MLP neurons of a small language model. Each row is named by its layer, matrix (gate and up: input weights; down: output weights) and neuron, and shows model dimensions 389-484. Each number is 128 + 24 x the weight over its row's rms, rounded and kept within 0 to 255. Numbers have three digits each. A neuron's up and down rows have the sign that makes its largest values positive.
A block is one neuron, or neurons of one layer that tend to fire together. Before each block is what it responds to, as a language model described it from the Wikipedia text at the highest values.

Function words, separators and table pipes right before an upcoming number or noun, like line-start | before a year, the before urethra, in before 1964.
L9.gate623:122152120097119148125118131091137139135082137121131108121129161110174122124155117069118127126153099137128089108130131114168161110163119093122125142146136096146127185123135115131133085122144114068128101095106145107155146124122103127138135125106141120112140098078114150128129131139139145150
L9.up623:157156138177079102095141094135105130118076124104128154129155113123129114096108136121113138105115130119152133085131137117119096116148129130096094145162158155081098131178116114154162121124137139115120096123154108148135129103073150127117155109116135115109138117127110129104125128110133134143
L9.down623:143155135141122095150107101162130137143146107096132129109134142116111108147129095115098125161164127121125153174111130043102105125122134136099113156110130122149103164137127126188107128099119128193108154146151144129104134145109108120144157120146167125122166102067160142143093169147139151117

Number words, digits and quantifiers that start a counted noun phrase, such as five children, 2 goals, more possibilities, little stability, several.
L9.gate1271:124114158133082167158111137111163164130155100134070087157132135115111085128089176136073133135130133138123123134141162124128095113133111110109127122094126106084157114120153100150113138120115084085141122151145140130167165115132091125112146156142109084105151158165096135147130162086158153114
L9.up1271:131139111104134115127101110163103108151120111138151095139153155117167188160162139132131107091184114128123100112167151122154125118132111096099165151201118118118149089124135130131119123137133107142113120073104138124108096126100069133103131180166126146126142127162088107139117127114137143139
L9.down1271:127112154080126163115131143136112181152139135094147170094111158108109180120107157169135139152136130112160127135113138177119107146118163102103098159106162142138147146117136145127181125134111133141160157090113120161163143139146092109160158108126135144130176107137102121110097144103156125125

Quantifier words opening a new sentence or clause, chiefly Most and Much (often before "of"), plus all, some, certain and percent signs.
L4.gate459:103119128107124133128106077123125155120105114122126137123143162097129111146186127120134137121095125136152148118137088159150192135171123130125125134113133092154106098180137162109163118128151102090133094128100121147088125190156146138124150095142110102101137107145104162150078120109140152100
L4.up459:151136104116138120151143132115103093120125157167117157126135129118122127151157116135125112127175134108122126121100120174132125151102146176140121121084154140127139117137126168147129167135138082181129108128084142132122164105136083132130103177108096106118139112123133154134118139106126128132
L4.down459:149106154123141165129085141159149099109165110121123101095120122125127110091157053138130130120116130112079116085086098145112141183122143145123096121109146133093147154108137128133156161127159117139130141162144145068160141128179114083091089147157190138133143094090156105125082139169103106129
L4.gate490:137147118101150121091144133080092127129138112121114094168113140106084096130123115136173128165129104116102084110121112130053108069128096121085082126122156164151094134129171147122124130096130104085153136114150136106143113160130153124094137113117134147102118119159123126152175125131135133106
L4.up490:143103111119111133116127130157116122108135104124165148100115158115116177155126117086071139151120100143113099134106160144088114147095126066127139144112116132168124159106106161168135123099112143155162158130175132120104163099111126111067118123156115128137142116084141159118120128071091136122
L4.down490:162129103168111109082104161129077088117094125140114134142114150081094165134139127124147159143107094152131175112109127150120117154140147105187153150147077146103137138147071133144146174114097137136167115183134114120106081160157153119131158106162118137152131145104141137118095153098120097131
L4.gate941:149123092093176163150130111113132108132104137143115139138122154132135131143162126116166114154181142180102113146126138102131114108135099162155134113143119125169105118144161118106155124122126070128174137135143115141119153142104121141138071138081132128140138094151119163155147109118101090080
L4.up941:126123123103115128161141128132163112134131135191187104114132117096141107171097147090100126123173163134129129137102128150130131120171160109143148088164132154107124122112143128128128086142125105120187128122108101146142123141120174159123088127109116150190133139106166179133173163059056141121
L4.down941:162113149150100108115168156147159122095106103136152135061121140107120114217088121131100127148129147147112140104124116168102112121148134122154123096099120126142115107138169108139134166070110154105106067118122120132124122147144166130114141161192087133167157124112119138117136133131114180146
L4.gate993:185134168141101155107084121159133069126117112132146117122119135089146121144107142089156119137086102107107069120134107120088114135113107122115085117132108141136093109107107102102146084102135142138111104094116103115150136141114170147127092123096188153115126153144145117112111083099142144085
L4.up993:154124115126175145142104120146132125134123124138164152120104132105125163145107138128160136109088116148176090128149107110126119184156155101074097145112117134153140091149146129145128085115114118194106089111099115122089135119114128130133128143129138146133157160171097162103088099128126164116
L4.down993:139138134119143142165167117108118131108123049141149100106132128088160104120096139145135152095125114124179129120161142130124137153137141129110127112153104130103182070156156147124109168069142143108161135096106125145134098135109195163115126117131139127141085102107141177141097105118080183127

Quantifier words opening a noun phrase, often sentence-initially after a period: some, all, many, any, other, most, several.
L7.gate168:143173089141143109107147104134135131080117155123113086155108119068126152108135125145151118133151140129096134127123136166079136107127119121139142168139136110106136138148096136109139111111151128150176153134142098163135163158130129138177147129122135096166178124113108179137139157164121120095
L7.up168:122174132192107110086084101124164097146148114129101066106099120111138121146157104136146137106141118114124095111135094101112123147149121162135179181125133101132147084124145094128110111137112145109122176162149131138121095079117175111151180149119172128156139114116157121102121144096083121112
L7.down168:176115118114125122121151136131114078110112092136151135102109136110167125121103143140107174106135160045129146126153121139157118138135103149135133155158117141135169109141123145134160149125115164116166182177134118144140203130131166163123086122132105180158148131147124141141129154147140125144
L7.gate355:129115117087151096115169158152121116115112106099133129112152118075147144162152130154164174173085128123134168116111127133150107141117103108123152116144124133094128131135133159180134107112138129098133138111152114100125168132152154091109118170159095123123145110157101150127166106111130145128
L7.up355:068117118143104087110180113176132124133111100151106169131103103073147151118113157133096154135094089105126136093105111135124124123188124087098118096182090091135168132131143128098092133123147124122133121146102135142111109143102150147137068180118129101104110100158137114115132124093100099115
L7.down355:101096135137140134109126116154129100152123115145110174147126079070147176162177119115158130105130109130170122138093105081108149117125143100152114131119091121125132145131144135121159125077145115119175151142133130117078113180112133101070110090137145169114171151102109136130117136130126107133
L7.gate500:147134160126117134129104122181100153101128105123157118156120124133127132163098128111145135122153144153129098132116140086126104125165116171096129100159104133162165135177136171102154130180120136114136121169112135084126148128145130119112141140145120108124096139161113135146076127099118128125
L7.up500:130146126178098134126066113164118107163070150111150160128141121167136114089075145140119129130083197110155139098141138132126156142087122162109142126113122141110131131138144127117154127119101095133155139178139105150129138134141130178099105121111108137108125165143123104108133114118110131133
L7.down500:152181121144142107144096115099176103150145113159119149125141154119125139150140127128107120136146150105131118110107113144128144152165158157132133142143104180178165117114137145131123083093105157155149134184103138115132175151128155115124156098132118097150132138124135113104139106116111120115
L7.gate993:169153117108143156140119142157140140095136134148116134127114175146144138098151174112141131166112113127110112126144085120128176097100144105145082154120174115146115119140105140096123141110120094131148149129140083189101138181142174176145112145107122157102162124106116149150122144098113116127
L7.up993:128134117089080126144113113092144103122148118132130075120128130165148100158132161095112172136152131156128097136143129104108125146126104145111100096104139136143140104160147085135099117117118157092068165124099147156120104115113121111161126114144142126144170124108122152105118150095159106101
L7.down993:138112130144168114153099142140096131090100095100140102131120121161107132120115162135139143081064141142105135118136125142162132138163110131130124134096118139122143154171170124131159137126155138148127181124103109125136126174152119116137136096107130129130109122086124160139142128127119152123

Commas, pipes, semicolons and words like of, to, the placed right before a number, such as dates, counts, measures, table cells ("heights of 0.80", "| 1870 | 5,718").
L4.gate227:124087149131160151094149131126116096119116137092132131147075156150124096119120150101147107145127126109115172104131104109155141156200118146158124107139143109086156106141122162111150135139154111146143089108149146120152150134101144127193144133140121126133173119127125140126130137127124116111
L4.up227:143133160124162113108155181135163099132120135118124100095115101122086134108124155082161117114127106108142187129165104137109121108144113178128098105144148119091122087144121143099123129118135149151113093126153121128092071114117112134162143161110149109178153136131156125127149128140130141155
L4.down227:123141127087151101121115174104090082146117175125139108129126118116108089160154119113113084126139146115179161145091110139127166106147176148121108092119108127131105115114115095124126113127079127130128146096110119167145126175140126140108127092125113155142165087102113158137073097093132143127
L4.gate287:148166090101161150077133105163144121122099129155175158115168159156109155127173142119124113104129118158118137087093107097124139106110139126135126116117113129105127138118140161113159079087114088143105084084143096098119120173091152161104106175118117099138125118120109112099131135093182159118
L4.up287:129139129156112099150097128106118095116111152150131129116142103104107136065130151140151143107131113126080144122159134141101151089152110121132146095165135132088088073162122137121139122151129087149124106124101117099117150158157146081114122113122168108142146145110102151133127166119163155124
L4.down287:127194090117119135147107139140110133137126114129160120126117105148149142130140130097111092136130104135112132108133097108109103156147167112116103108130144110129094168130110130152163120114117135122115149105127123116132127154127106118112118099121128169138169132099109146136125130109137153161
L4.gate460:119137129161118144093169118103143135118101139112108130157127119113114152099125134141152092119147108095120158135150103143115119138159150131119111104104118105107112091172163145108124122131133094129126165132140090100082130159085130116140082124105139125164123132128092144141141121098131123125
L4.up460:144123131124141077093146102106131090171121135151149135124135122170090148087114133098123125093118120107120201146147113122121137104130137111134102078131097141124112124113175125148135144127122131128155108142121150108092130150159153131126098152104143138153134154111095137133146154124133171135
L4.down460:103161041137119129111143107165121165121131139128111124095165124151141116108142113044138121164135114124104079112133111154107097178136093135120103151148115092113126110116112135141144161102131113168138150167141120129076135120125076162152126115140125139163160117121106143154150138106132137110
L4.gate998:135088144097093139150165127137096126103125150119096154160177141136110136142121139127144179130180155181148137120174123194076097123129119082172081163124098109145095105139128119107150125147126132146121120177154096127140147130124129148144114115139110129144114164110087147140131141121164147084
L4.up998:125122140180169139091147133139140127153084124072153128132171126141108131104166132127153081126171169089111141146140152158104130149066142110104125101113151122171141098151171137115133137172091112123109111175159115121143139082088127115126160130127135124157120165143141137124140145086132137118
L4.down998:113132156159124162119152138121113133132111101145164115124109072119157155147136126128134098146166155103112141113154100161156101146125137159168084097137140128136095122177125122143150134091115146150132118153125127148135118158142135128135108107181143142152120077133092124152108124151138105127

Prepositions, month names and commas directly before a four-digit year, such as "In March", "in", "at the", "January 13,".
L7.gate68:121122098092193120113134124146120142135129121149110127098128116142111133102140159082134109149145090140139128140092070144140077151123138140125096136143121137132098199145131116144152124122153138126113100155116143151122112130151142138127173153115124161130138125090092120124101133154135143138
L7.up68:165127121117089163137139111160092125144077135104156168117137102102151095110144131128127092112145119115112099140118142141128089113163143131124136110120134131103122157086143115173132120081094130142101145108133135103085143103088124139143074130132136136130124111135114109133164188121151103164
L7.down68:154123137119123122163091115125111138160108107148148145167116142091120102132128107132127110134133156121155092156151110159177127128101143124140150159105110103152136114155121155162063124143123172113149121128156144123140181155153111140155133161155141166130115111139135123120181119111109079069
L7.gate372:132155092101175162109083133134180164100088168138133123108109131106147148158130095097142120109104103150187139134110086113165118180129107162144105147125103114109139089142110141142132076154133176141148131112152133119110108123123119081162119146131129131139140125117182156135156119104162136117
L7.up372:121143126102151135145148129087187103124123118143121122148111138124116129120106146109132141176112060145118130145087113071144109203123147151133095100115114084133104183149136180114102155131145113116133137096130095137098161136084119051155110144106119097115126153118136133134161131133151061170
L7.down372:145128132107126179106115095137167145110115135134125124114131121096152137137131149153197156137081106118143156140178166172100129131151097078138114137131105159144159167141159128116123186119166096121136146138141097109148154115095085091146127180090130146121140112136156112133164113141118130092
L7.gate546:125106125102122092101148138146131124128084115118096140090108173149135146083141106118148148122104069105171148117129132163167123135105146109123138127143099120083115133096123126139141132150108142135114137129130128091131107128150106119138095163120142119139134163143115152167132136157187119152
L7.up546:128132121137125117110152139125156101138153151104130126115120166164089114110125133101102088105105106106106144123130056122135144171109129152165083106107160091141148074133123146138146130135097092144099116144131112115135130103157085147129128100078124089167168140141094109120133126129190126119
L7.down546:132156123101127088129135139142104160144116116093154094150136135072112115151113101074123150145130113115113095113134116130150105139115119132138100117112150135147145132130109145139139138152061106113171116152110155131114090103109099129116138132092148063144105135124139152138117154085124126122
L7.gate1071:114116128098126115131143107114139057069148129161127121099146103097128124144126144104117137127126090147108126145145081129112084087110159150156138100118127146117137130096140125135140167148126151139095141102138133139122108129114084107124139161148136119126128143097110088122124169136101082077
L7.up1071:168109154172158142145108086132124133120127137132119120182137133112132057070126081166122111129117115156056128112109156124145142154095150095155112105113149116159114137141160102145172102121162104148188145141124132154178110138155122153125134142110142112134126144131179159100121139064178096162
L7.down1071:155191146122132104113110162132131128174105143132093108120143147114108121093167123119104136124104122186118110141149126158120117124149115101130153146136118113166132145093155139138099149162172093180161105140182138113122083138138172094146145148131121118124126119148104128131144147119149131156